From a checkpoint of a small transformer trained on Wikipedia: normalized queries and keys.
MLP neurons of a small language model. Each row is named by its layer, matrix (up: input weights) and neuron, and shows model dimensions 192-287. Each number is 200 + 20 x the weight over its row's rms, rounded and kept within 0 to 999.
After each neuron's rows, "fires on" lists the tokens most often at its 100 highest values on Wikipedia text that the model never trained on.

L2.up870,176,188,214,173,208,198,172,177,206,211,212,163,215,196,211,211,212,203,193,213,163,227,213,189,205,188,189,226,242,205,202,200,220,150,215,169,193,215,217,224,213,175,200,189,250,232,191,195,184,199,203,203,218,179,226,207,200,220,193,197,179,203,195,208,189,219,218,220,205,201,203,192,200,190,199,160,176,182,185,210,206,179,206,191,186,196,171,201,153,223,193,173,196,180,209,204
fires on: " (C", " (M", " (J", " (P", " (T"

L2.up273,193,166,196,199,173,187,197,213,188,183,233,213,204,210,189,231,172,222,231,181,203,189,220,210,179,201,213,209,227,197,192,203,194,173,220,191,200,221,200,173,195,201,204,232,216,191,221,213,194,224,174,192,175,202,206,246,220,158,187,204,222,186,195,180,180,216,176,186,205,194,173,173,193,228,208,163,164,225,185,172,216,176,173,246,187,188,205,225,181,196,210,198,167,222,182,221
fires on: " of", ":", "|", " for", "-", " by"

L4.up508,214,192,212,198,202,185,148,198,225,198,203,164,218,223,192,198,178,239,178,212,219,210,189,193,198,209,137,175,269,166,242,187,215,196,176,179,186,166,239,223,225,203,188,216,219,238,230,170,157,181,171,242,213,191,162,189,194,228,197,209,190,215,202,195,207,200,174,215,195,191,210,166,198,200,185,195,207,212,188,207,182,169,222,210,230,200,176,204,201,189,212,200,173,185,208,201
fires on: " children", "or", " students", "acher", "ress", " resident"

L8.up920,189,151,217,206,188,207,223,155,195,194,217,198,207,212,181,209,175,194,216,175,217,195,212,203,219,208,195,206,210,191,197,180,166,182,207,195,178,212,189,175,180,214,233,229,200,224,189,192,219,215,194,201,175,214,183,242,214,170,224,218,217,181,200,162,183,215,192,177,192,185,205,209,207,191,203,203,215,195,210,214,221,194,205,207,216,215,175,239,185,226,245,194,201,203,228,222
fires on: "-", "–"

L2.up678,218,225,205,207,164,204,191,190,223,213,217,238,199,194,207,188,208,216,201,192,211,201,194,182,223,220,196,180,217,195,176,175,208,160,212,204,185,221,219,209,205,222,197,181,229,222,210,143,247,226,206,182,207,201,211,234,186,207,212,198,153,208,193,203,213,212,216,166,194,207,201,186,217,201,234,196,192,165,174,227,213,196,153,173,236,216,175,219,216,210,190,200,190,176,224,224
fires on: "ended", "ed", " for", " provided", "ing", " to"

L4.up648,178,176,220,226,179,232,183,165,231,192,193,197,184,203,213,204,228,200,222,192,192,230,211,197,164,193,209,176,185,226,228,202,190,203,219,182,186,212,230,186,201,178,199,174,220,207,187,220,221,224,167,190,205,209,246,221,218,222,170,220,192,214,212,193,182,231,223,194,171,182,213,205,211,184,180,190,167,212,201,194,201,162,195,196,189,208,210,186,197,212,214,198,203,188,221,232
fires on: "ig", "iss", "es", "sc", "e"

L8.up459,212,242,187,175,202,214,224,221,182,190,218,221,210,229,222,226,187,172,189,174,161,218,236,213,205,208,173,197,240,167,203,205,234,212,195,207,188,175,186,207,207,219,239,215,196,178,199,233,212,223,175,184,221,217,216,231,212,179,175,235,211,229,182,210,205,215,209,195,162,173,177,186,189,185,184,239,191,219,168,213,189,189,198,208,217,199,213,196,160,213,212,192,190,229,172,221
fires on: "ra", "n", "am", "r", "h", "ri"

L4.up480,240,169,198,212,209,189,198,195,187,204,223,173,204,229,212,202,204,186,189,181,222,220,171,187,206,217,205,151,203,217,223,160,178,198,225,187,208,193,213,191,207,209,195,224,213,218,202,204,236,198,196,213,240,194,205,195,224,212,198,166,221,193,195,172,181,228,186,203,198,201,178,182,207,216,195,184,187,203,173,206,180,181,204,196,178,174,200,203,178,181,209,232,171,204,190,228
fires on: "ou", " in", ":", " to", "ow", "ich"

L2.up268,187,227,205,193,187,167,212,188,217,215,207,220,215,176,188,184,206,207,186,259,159,221,203,234,189,204,212,188,215,193,178,208,206,200,199,208,150,214,171,175,196,214,218,170,210,205,214,203,177,236,211,185,192,187,200,175,203,183,199,215,198,158,229,214,189,218,227,167,178,174,232,188,154,275,207,206,184,227,207,200,234,187,184,191,218,194,206,175,190,195,243,161,198,193,145,243
fires on: "or", "ol", " Pol", " from", "erv", " Lab"

L7.up399,235,174,184,205,209,178,160,196,187,194,221,209,208,219,169,215,192,173,179,182,221,196,164,177,185,214,215,222,230,171,181,194,156,184,219,191,214,176,207,195,200,203,196,210,223,218,200,206,185,157,198,187,201,201,194,253,216,183,165,197,233,213,217,187,197,162,196,208,181,215,216,215,168,222,219,186,193,218,192,232,190,188,219,238,183,224,231,166,188,213,203,200,208,171,191,199
fires on: "ick", " in", "In", "pt", "o"

L7.up163,184,209,215,209,193,186,199,221,221,229,223,190,205,185,199,208,193,178,218,180,236,197,209,188,217,170,215,214,200,198,186,169,169,169,167,200,237,181,244,228,203,183,193,203,206,200,191,186,231,199,196,212,209,211,187,197,186,197,199,222,238,209,188,227,203,202,198,211,213,189,210,211,197,184,196,225,213,170,187,217,233,185,252,182,220,181,227,169,180,206,174,178,193,164,174,170
fires on: " $", "-", "et", " number", " |"

L8.up264,175,175,216,187,206,205,184,195,197,205,228,194,201,201,188,195,199,204,184,206,202,235,195,199,200,202,197,209,217,214,201,202,189,208,203,218,183,191,194,212,183,160,197,179,208,180,206,178,236,165,180,191,220,230,206,199,204,187,180,219,231,226,206,167,214,183,175,199,195,168,199,190,197,221,162,169,201,232,143,223,188,186,186,157,196,151,220,211,207,226,199,206,154,167,203,201
fires on: " to", ",", " just", " also"

L4.up879,190,234,201,186,170,201,184,162,167,204,227,208,195,209,227,178,214,205,241,188,210,233,176,216,202,151,216,193,211,193,182,218,215,208,219,192,224,204,206,209,205,192,187,242,226,204,189,193,202,210,189,198,177,169,196,201,187,187,202,189,183,232,238,198,186,189,194,210,210,208,188,204,224,210,224,194,192,191,164,195,186,191,196,224,178,230,192,181,206,207,218,180,215,225,216,242
fires on: "l", "h", " |", "c", "w", "p"

L4.up1259,237,220,192,152,230,173,183,198,214,198,229,193,194,198,236,184,174,205,188,183,196,239,209,224,236,204,171,210,249,196,229,189,203,174,161,196,183,184,200,207,220,197,214,227,200,229,220,175,202,188,170,212,178,180,187,264,197,198,196,191,218,232,203,182,187,184,198,235,232,200,168,188,204,215,203,205,228,213,204,187,216,195,206,212,218,196,210,219,179,198,240,194,202,218,149,215
fires on: "al", "am", "el", "h", "or"

L2.up460,220,189,225,175,216,199,208,193,205,209,216,188,212,235,209,226,212,223,213,208,215,201,196,190,183,214,206,186,222,178,189,200,155,183,194,203,189,198,189,158,198,219,219,199,212,215,197,169,224,192,226,191,190,213,189,202,171,175,157,204,217,185,161,195,187,234,182,169,179,180,177,189,187,246,200,187,185,213,189,210,230,194,201,223,215,238,200,251,192,211,206,157,185,216,204,232
fires on: " p", ":", "-"

L11.up1131,203,222,239,181,221,190,216,223,190,189,246,206,167,213,210,226,160,223,198,172,210,227,185,173,194,197,179,173,214,231,198,205,163,197,211,174,188,197,181,220,186,199,229,200,186,163,234,211,210,221,197,189,228,187,159,223,194,198,172,198,242,220,209,195,188,237,187,210,180,180,194,195,232,230,175,175,182,198,165,195,191,163,178,186,199,186,200,183,209,205,226,193,204,161,250,207
fires on: " C", " R", " G", "c", " H", "ul"

L4.up509,154,191,218,197,209,199,205,226,220,221,195,204,197,196,175,174,201,247,213,227,205,249,170,191,193,186,210,182,221,216,198,220,190,210,230,198,180,206,231,228,219,224,165,195,214,212,176,172,204,192,189,233,175,178,206,194,228,213,221,196,190,218,244,189,189,182,170,224,211,181,189,182,211,212,184,203,193,190,169,208,145,151,192,196,162,171,182,172,157,183,219,198,184,198,226,194
fires on: "-", ".", "s.", "-s", "-w"

L2.up392,196,212,241,179,209,176,185,170,174,181,224,166,216,189,190,229,195,217,233,217,201,230,192,214,179,206,205,198,237,174,203,179,193,188,214,179,210,215,204,206,190,175,204,199,198,226,236,193,201,208,192,207,208,213,200,218,202,184,184,266,182,168,207,193,201,194,193,197,220,180,240,197,196,209,192,205,176,199,175,192,222,195,177,205,209,160,177,229,191,228,201,218,208,197,171,174
fires on: "e", "a", "v", "o", "ima", "im"

L2.up738,195,141,237,164,199,204,208,179,197,204,214,220,209,238,174,206,212,205,215,214,198,194,199,198,207,193,174,218,210,207,194,207,179,197,205,207,196,229,220,166,218,181,211,215,237,205,242,193,182,225,210,198,186,203,197,178,185,173,205,202,203,199,208,209,189,183,186,203,146,211,192,177,207,193,197,198,183,194,185,225,209,191,203,222,244,205,215,207,197,202,206,200,211,156,197,229
fires on: "end", "-", "ing", "ending", "r", "ri"

L11.up1128,190,197,206,184,198,179,171,181,174,223,232,183,214,211,213,191,200,194,200,191,223,188,215,221,157,223,199,226,168,206,227,176,222,180,173,229,216,194,213,195,184,163,197,190,174,187,202,223,184,222,207,249,188,225,195,193,177,178,182,210,206,197,228,192,204,232,186,201,172,156,169,220,197,207,192,187,195,219,178,211,169,202,218,223,174,203,158,181,192,222,210,199,199,200,189,222
fires on: "olog", "i", "ic", "ist", "–19"

L7.up158,210,236,204,160,215,170,206,233,196,188,212,188,174,212,171,221,233,210,226,238,211,199,200,185,200,200,206,207,186,215,212,173,194,232,196,213,176,188,208,197,207,198,205,174,235,200,176,222,210,232,221,209,173,164,232,216,200,169,204,191,222,210,218,210,221,201,225,209,218,146,194,195,220,217,195,170,202,181,189,235,191,203,183,225,181,179,180,230,184,198,219,186,193,171,242,201
fires on: " of", ":", " for", "ation:"

L2.up512,204,219,205,211,191,227,183,204,206,185,219,195,190,207,210,216,218,200,199,228,213,219,181,179,202,191,214,199,218,216,226,227,180,162,208,221,198,195,249,229,181,222,174,184,218,209,205,199,199,197,199,209,237,184,222,254,214,219,209,210,186,206,170,183,210,191,202,228,195,185,217,177,212,204,180,190,204,196,160,211,180,189,173,200,221,201,200,204,190,189,210,202,209,236,207,210
fires on: "s", " involved", "ors", "ed", " office", " members"

L2.up225,208,206,218,205,190,217,185,212,196,176,216,227,218,235,183,204,197,221,173,229,185,209,176,213,234,192,186,169,210,207,205,199,183,210,189,193,153,168,215,204,242,233,200,156,205,192,177,222,190,176,207,186,207,213,215,195,182,239,186,211,186,245,186,198,204,188,197,196,193,216,156,175,161,214,223,193,220,191,157,222,184,168,212,229,171,192,204,183,175,154,192,173,200,193,215,215
fires on: "-", ".", "1."

L7.up95,196,226,196,177,207,214,203,202,200,182,197,159,186,208,206,202,191,188,239,185,162,229,205,209,197,186,181,174,221,211,215,205,191,239,192,196,189,218,224,208,174,212,208,156,222,206,189,200,170,200,209,208,198,172,190,192,161,215,196,208,189,182,228,191,193,224,220,231,192,188,227,192,215,243,199,233,188,205,151,190,198,188,218,204,190,187,195,161,213,182,213,172,209,193,218,216
fires on: "c", "f", "ol", "h", " de"

L4.up646,195,206,233,191,225,198,216,180,222,193,206,200,151,209,164,218,215,214,194,225,167,208,210,193,153,196,224,210,206,178,182,170,212,219,206,218,187,179,169,197,208,213,192,192,223,178,190,216,201,189,211,237,207,214,198,231,227,195,199,232,182,216,173,162,200,142,188,169,175,164,170,199,180,189,202,195,195,222,181,188,188,170,194,181,199,198,198,195,218,208,208,197,198,171,171,172
fires on: "'", "u", "ing", "\"", "ed", "i"

L2.up1034,208,187,209,213,196,216,189,189,228,142,218,228,202,186,203,192,190,212,196,226,186,207,187,157,220,186,208,212,184,210,191,180,220,203,195,177,171,171,229,215,249,210,178,197,204,183,196,159,230,199,219,223,238,198,173,202,175,240,160,173,160,214,213,198,220,199,218,209,185,184,189,153,167,185,170,198,201,205,194,221,197,184,227,192,233,211,190,177,166,192,192,200,219,200,208,185
fires on: "-", " tra", " track", " Har", "|---|---|", "s,"

L4.up730,146,205,198,188,200,226,175,197,197,220,223,199,211,187,216,193,210,208,244,244,206,270,207,187,183,183,184,171,217,182,210,200,193,156,204,188,188,223,221,164,219,197,201,223,200,199,189,221,215,199,197,177,208,230,232,232,196,186,182,220,197,175,191,193,198,205,239,170,176,208,202,176,195,182,189,156,168,189,184,197,199,186,207,188,219,208,154,161,178,198,202,193,204,215,241,210
fires on: "on", "et", " Candidate", "c", " this", "l"

L2.up223,220,174,198,184,215,192,234,168,191,217,242,190,194,198,172,225,205,204,194,190,191,171,220,215,184,222,162,216,223,218,221,195,179,215,169,197,202,201,179,159,192,189,191,222,215,200,233,236,223,188,179,203,182,216,227,188,213,208,184,203,210,200,189,216,191,198,209,205,169,203,185,176,183,230,230,210,172,179,131,190,199,182,204,199,212,192,202,228,194,187,215,226,170,203,188,207
fires on: "in", " began", "ri", " out", "r", " start"

L2.up1294,225,197,202,235,228,171,165,208,194,225,215,189,197,207,211,199,214,182,198,184,186,228,176,199,190,178,177,187,205,183,209,180,154,200,199,195,161,228,176,190,202,196,193,214,198,198,187,195,225,198,187,198,190,181,196,237,232,185,214,214,232,211,186,189,208,210,178,194,198,186,168,162,215,246,202,155,160,174,184,212,235,206,197,250,183,206,195,205,177,185,235,193,163,234,196,233
fires on: " to", "|", "-", " than", " from", " in"

L7.up165,223,202,185,193,194,237,227,220,189,189,199,249,224,234,199,210,193,215,195,231,150,240,192,161,174,232,197,198,225,183,210,205,198,200,195,170,224,218,229,208,189,232,175,201,200,189,235,185,219,196,208,192,223,198,207,216,181,210,198,216,201,205,190,196,203,194,212,217,188,191,205,210,196,208,183,219,201,214,194,221,176,183,194,189,235,216,165,193,198,204,213,169,149,203,213,208
fires on: " said", "ed", "ink", "ing", " announced", "s"

L2.up73,206,225,218,194,206,180,199,193,231,216,215,196,199,216,193,199,226,237,184,216,175,232,177,227,188,216,157,212,245,212,166,180,182,171,227,171,217,211,209,200,202,208,218,219,181,172,203,195,213,181,184,211,200,201,136,218,232,202,184,221,219,199,218,176,206,190,199,206,200,171,205,176,217,224,191,179,209,232,174,216,211,192,213,171,213,238,216,188,194,204,224,211,221,210,211,222
fires on: " play", " club", " played", "ball", " team", "\n "

L2.up544,195,231,208,201,214,202,224,171,228,219,214,183,212,232,180,213,185,230,212,243,220,198,199,213,201,190,175,200,211,199,199,184,196,198,196,205,208,211,220,237,179,205,217,231,223,207,205,189,192,173,188,172,206,205,215,207,214,202,216,193,216,198,203,228,159,196,188,189,181,196,205,172,215,212,225,192,189,188,190,201,199,169,183,230,167,154,163,209,210,187,201,194,209,170,207,190
fires on: "now", " hand", " when", " off", " near", " bur"

L2.up838,170,204,246,204,166,225,210,171,212,218,212,210,217,167,224,229,199,192,212,194,213,196,196,190,254,176,205,201,215,245,208,172,178,209,226,201,204,189,199,193,215,190,198,178,240,220,207,212,202,218,218,184,215,193,193,215,211,222,204,174,201,219,193,189,199,219,200,227,174,217,228,200,181,181,175,139,190,151,170,207,182,182,237,157,203,245,202,191,210,193,229,185,198,170,183,235
fires on: " prov", " there", " se", " form", "ause"

L2.up634,220,194,220,191,207,178,199,190,242,208,196,216,169,224,166,194,228,206,192,153,186,211,193,175,190,198,190,192,204,220,214,174,190,207,179,182,183,213,176,218,201,194,180,220,191,205,201,191,215,174,203,171,181,193,201,209,240,209,215,196,211,228,197,196,218,190,175,181,199,201,177,166,220,218,250,169,171,176,180,251,237,210,194,217,206,196,184,175,196,170,198,191,190,204,205,213
fires on: " to", "-", " (201", " |", " (20", " 5;"

L8.up455,205,189,214,227,186,191,189,189,193,187,191,214,179,203,180,226,162,196,211,220,193,204,174,214,207,199,158,177,208,179,181,198,182,214,209,190,200,214,208,191,179,211,187,204,194,235,221,187,216,231,216,200,168,178,159,200,199,134,197,212,177,179,188,170,218,211,173,149,180,204,203,195,198,185,233,171,172,220,218,238,205,188,208,182,203,203,198,196,153,251,234,188,197,226,211,260
fires on: "-", " He", "w", "ab", " F"

L4.up56,209,216,216,202,195,196,193,218,203,163,208,204,192,178,198,206,203,207,171,203,175,190,209,192,183,210,226,231,218,219,202,191,211,170,224,244,193,223,193,229,190,216,207,181,258,199,188,194,206,194,159,213,218,227,228,227,232,211,192,218,183,200,220,149,218,205,224,170,204,201,200,182,194,230,259,159,188,220,184,204,205,171,161,206,221,168,212,190,173,191,203,162,192,169,220,168
fires on: "ed", " of", "\"", " with", "er", "ing"

L7.up964,172,224,224,198,195,225,147,216,230,215,214,194,177,214,193,242,216,209,233,241,188,237,198,234,190,177,206,214,231,242,190,198,176,205,211,192,194,219,221,254,175,213,241,183,202,174,224,206,175,244,196,166,219,186,200,203,177,216,183,251,184,212,201,160,208,202,178,203,187,163,207,208,175,212,195,209,205,204,193,217,201,203,210,208,203,188,200,194,159,201,203,206,202,180,231,198
fires on: " |", "ol", "gr", "h", "ag"

L2.up29,204,221,255,195,201,189,204,200,186,226,221,198,214,199,240,177,187,227,174,200,201,181,196,196,171,206,220,200,205,190,228,169,174,192,190,195,152,213,213,187,220,200,217,143,193,209,202,182,194,197,189,188,235,190,190,220,199,180,211,172,209,221,156,232,190,218,188,206,188,218,188,209,197,209,216,196,174,187,182,187,190,194,232,191,192,211,206,164,211,214,214,180,177,149,181,223
fires on: " in", " of", ":", "==C"

L7.up320,168,221,177,178,215,211,159,192,167,204,205,176,188,196,192,222,236,194,200,186,162,231,221,231,199,181,204,194,200,221,199,173,235,228,215,214,154,206,204,199,192,220,232,203,181,200,204,180,216,214,135,229,156,181,180,191,238,189,187,200,213,220,170,188,207,218,183,225,227,206,187,203,192,222,189,187,198,218,211,229,218,181,189,217,209,185,204,201,180,216,237,178,183,202,217,188
fires on: " and", " than", " also", " not", "aps"

L4.up763,182,212,236,184,201,187,203,184,185,220,220,256,170,185,183,190,206,244,237,198,180,245,186,200,198,148,224,176,217,189,200,171,211,187,225,176,184,234,228,183,184,205,183,221,203,184,182,211,201,205,203,205,215,183,185,206,201,205,184,199,180,211,203,196,205,188,194,171,191,181,257,215,219,223,210,204,176,175,183,224,202,181,189,205,191,243,183,192,201,185,206,171,206,185,247,231
fires on: "ol", "l", "ac", "c", "m", "."

L2.up822,205,186,212,199,214,199,180,195,211,211,219,186,199,194,191,197,206,180,184,238,141,223,200,202,227,187,163,228,208,195,228,161,217,160,188,181,185,202,193,221,245,220,211,213,204,214,192,207,224,183,200,180,173,208,215,198,220,223,184,200,204,198,166,203,204,203,188,227,168,216,176,200,196,239,233,195,213,201,168,241,213,201,202,217,188,224,192,203,168,227,187,188,208,192,219,243
fires on: " |", "-", "|", " (G", " (O"

L2.up1238,223,178,216,183,198,208,203,211,224,195,215,224,197,187,185,224,203,203,183,186,175,201,177,212,226,185,197,220,225,182,216,194,209,209,220,216,159,213,267,210,227,203,163,170,230,236,220,184,196,210,215,168,229,228,213,192,226,207,187,186,199,229,208,209,202,182,185,200,204,217,158,155,193,210,202,189,197,151,175,193,169,196,205,196,218,201,165,228,181,175,199,213,210,195,205,238
fires on: " |", "-", " –", ":"

L4.up132,184,203,188,204,201,190,211,232,187,218,225,164,205,223,181,200,211,199,175,194,228,194,200,201,203,215,212,190,194,186,209,205,187,209,191,205,191,225,235,196,236,209,208,170,227,229,204,194,220,223,205,223,209,216,190,224,191,194,202,172,248,202,189,181,199,220,151,212,178,178,202,197,202,199,205,219,233,218,190,178,212,194,207,156,210,176,228,197,162,233,210,197,199,205,216,202
fires on: "i", " |", "g", "-", "t", "b"

L7.up376,210,247,243,214,199,166,174,220,183,198,205,200,205,204,184,219,199,218,202,191,201,214,207,189,184,196,194,217,217,211,214,211,200,175,179,201,200,206,205,222,202,180,201,182,208,190,179,220,205,200,203,189,193,174,229,218,218,207,190,211,211,173,160,170,189,236,195,184,201,152,195,168,236,199,215,189,205,221,158,212,214,174,185,219,206,189,170,187,201,182,216,192,189,123,191,192
fires on: " of", "s", "es", "f", "ets", " for"

L4.up887,220,239,200,207,221,210,221,201,200,189,218,206,165,246,189,212,179,229,192,223,197,199,178,201,161,204,225,182,186,194,193,203,185,225,185,228,235,207,179,210,191,222,200,206,218,183,204,230,190,192,202,186,190,236,182,193,176,187,188,218,232,213,230,192,178,218,204,177,177,186,191,198,201,217,187,221,196,231,205,174,228,146,180,155,217,219,186,235,203,197,224,207,219,153,197,178
fires on: "on", "or", "c", "ul", "al"

L2.up81,184,221,209,210,241,187,199,207,221,192,223,179,209,207,196,197,173,196,187,216,171,188,233,203,205,223,149,217,194,193,160,198,185,195,203,176,185,186,208,163,217,191,229,212,229,198,226,180,198,210,210,215,172,201,155,199,164,189,227,221,225,202,201,201,207,202,214,150,192,170,190,216,181,207,184,208,135,217,158,238,195,194,185,215,202,166,206,198,175,212,221,219,189,175,179,212
fires on: "e", "ing", "ade", "ation", "it", "ap"

L2.up790,185,241,212,212,188,205,214,210,237,173,206,187,181,241,200,225,185,192,204,179,185,178,190,188,228,194,212,235,212,204,210,197,190,202,170,208,175,175,233,197,232,211,193,147,192,213,191,223,192,210,215,200,207,218,211,198,203,174,211,181,170,198,182,230,212,217,170,181,205,188,213,198,161,188,232,196,197,184,190,199,145,177,246,200,175,207,183,184,214,199,199,168,171,188,189,228
fires on: " e", ":", " 9", " of", "ience"

L2.up863,190,224,221,184,209,197,167,178,222,226,224,205,207,169,202,216,195,224,181,193,193,194,212,220,200,209,191,191,210,195,207,192,211,172,258,205,190,214,204,180,230,202,206,224,204,211,233,219,197,201,170,197,165,176,202,172,226,176,205,208,203,238,202,203,176,199,238,197,183,187,203,201,217,253,239,203,192,178,215,209,217,189,214,182,214,221,204,192,191,234,190,214,216,235,213,227
fires on: "′", "°N", " U", " New", "The", "″N"

L2.up23,177,206,209,204,236,217,219,200,217,170,208,197,203,220,202,164,190,191,186,227,204,212,160,171,196,208,199,219,223,202,197,201,182,167,210,186,199,240,194,195,205,186,223,199,240,206,226,200,172,197,218,190,187,199,202,227,184,169,225,185,200,187,196,185,207,173,161,186,187,158,182,220,183,178,189,204,186,203,200,211,169,179,202,217,215,175,203,207,188,172,207,226,186,195,172,194
fires on: "ion", "ization", "ation", "ing", " building"

L2.up1014,194,209,211,232,215,187,205,178,216,180,233,197,220,191,190,209,238,227,188,189,186,221,180,206,219,217,242,191,221,201,163,188,211,188,198,220,195,229,189,180,216,210,205,172,190,188,229,170,196,213,202,242,184,173,175,200,223,191,170,202,197,204,170,224,184,177,194,240,175,234,205,171,195,237,207,215,192,206,154,227,183,175,194,183,193,217,223,218,223,201,213,201,208,190,210,223
fires on: " 3", " 4", " 3:", " 1:", "is"

L4.up841,172,246,193,177,189,210,185,189,194,200,217,147,183,184,165,182,198,221,214,212,214,220,201,179,162,212,171,181,181,217,188,185,207,199,216,196,208,222,190,165,211,201,194,199,205,224,219,207,183,188,205,218,211,201,186,179,200,223,184,186,202,201,203,212,210,211,176,180,183,191,194,243,181,193,209,174,216,178,192,201,210,175,230,229,177,161,217,227,163,227,192,176,198,223,177,212
fires on: "i", "p", "it", "r", "ail"

L4.up742,187,207,215,185,210,198,200,221,218,224,220,213,191,181,186,222,220,197,208,200,189,219,200,170,182,197,183,172,215,207,212,202,216,181,211,234,171,217,206,233,198,214,175,189,195,214,199,208,202,167,187,200,212,221,230,193,245,226,199,170,172,205,216,216,210,221,190,240,184,213,158,197,168,160,232,205,178,186,146,218,185,179,186,236,208,202,152,198,219,189,193,197,175,203,189,203
fires on: ".", "v", " div", "iv", "s.", "ue"

L4.up361,168,229,174,209,202,195,189,202,201,200,207,199,186,212,218,195,223,208,226,183,206,231,167,187,182,186,181,182,196,186,177,176,199,150,226,207,200,180,238,205,205,208,181,205,224,190,215,202,201,215,189,185,196,223,210,223,200,198,209,221,214,209,189,206,190,207,209,174,207,179,207,181,197,217,216,165,165,172,176,234,194,190,189,177,195,189,188,211,199,206,202,192,194,183,219,196
fires on: " to", " for", " from", " at", " For", " From"

L7.up792,214,220,200,218,203,183,215,207,188,164,221,191,207,189,208,235,187,206,245,188,179,211,207,180,170,200,221,197,218,236,204,148,210,239,224,178,194,189,217,217,228,227,201,164,205,218,208,192,196,205,212,196,185,194,200,230,182,193,181,185,202,194,182,179,231,183,229,176,215,196,200,179,227,226,190,206,152,230,189,231,219,211,194,169,198,198,194,220,223,214,202,201,169,163,211,235
fires on: "\n", ":", " in", " and", " of"

L7.up520,220,209,186,197,215,210,240,201,207,233,209,191,195,232,191,192,176,189,208,165,179,240,189,210,210,182,206,194,214,207,207,198,180,206,236,194,211,211,204,220,244,163,182,206,221,219,176,241,188,224,180,186,179,216,172,215,191,172,210,203,188,255,197,191,184,223,201,208,203,211,211,181,196,196,195,217,149,219,169,203,202,172,177,229,204,244,182,182,222,217,226,204,209,199,217,208
fires on: " |", "u", "o", "r", "a"

L7.up1260,227,197,196,161,181,240,168,215,166,218,223,188,184,203,215,193,198,220,185,184,229,185,194,214,175,177,187,214,240,183,171,180,186,173,210,205,192,233,243,207,175,209,219,147,188,207,216,229,222,205,199,237,198,198,209,198,169,211,207,202,173,203,242,208,197,190,201,233,155,225,217,188,206,245,181,200,190,188,202,218,210,153,176,199,205,210,206,209,194,202,192,201,209,172,198,226
fires on: "and", "ot", " lead", " (1", " top", "ost"

L7.up372,190,194,192,173,185,210,173,200,225,220,203,171,180,208,173,220,199,223,197,211,209,184,211,182,188,227,216,196,206,212,196,198,207,187,200,220,194,226,234,216,166,177,185,190,222,202,207,226,245,190,204,223,222,217,223,199,174,199,236,237,208,227,204,217,182,191,218,207,159,197,177,213,182,150,197,207,198,207,210,197,181,147,203,205,234,151,202,213,191,236,246,179,181,218,223,228
fires on: " comp", "ic", " opp", "av"

L4.up667,206,229,235,199,182,218,201,152,224,199,215,223,204,207,178,219,200,197,236,167,222,191,165,179,201,215,204,223,210,210,187,173,169,172,194,204,174,186,202,205,217,188,205,218,224,162,185,194,176,225,156,223,201,198,182,214,191,173,201,205,215,247,204,219,197,160,178,177,214,200,221,194,211,165,197,237,198,172,184,203,234,167,198,201,200,222,166,171,213,186,240,198,204,174,233,232
fires on: " |", "r", "ards", "ing", "ation:"

L2.up1131,181,227,216,214,245,178,226,169,209,188,219,189,182,190,174,251,171,189,189,214,206,195,208,207,179,198,183,202,212,212,212,185,215,196,218,205,203,174,208,212,238,185,195,194,213,233,197,169,214,183,210,173,181,187,157,177,193,187,197,191,163,245,158,187,175,206,189,204,237,183,193,206,192,188,224,210,158,206,169,215,148,193,198,213,208,182,196,235,230,188,243,203,212,224,188,209
fires on: " del", " of", " South", " European", " Sant", " World"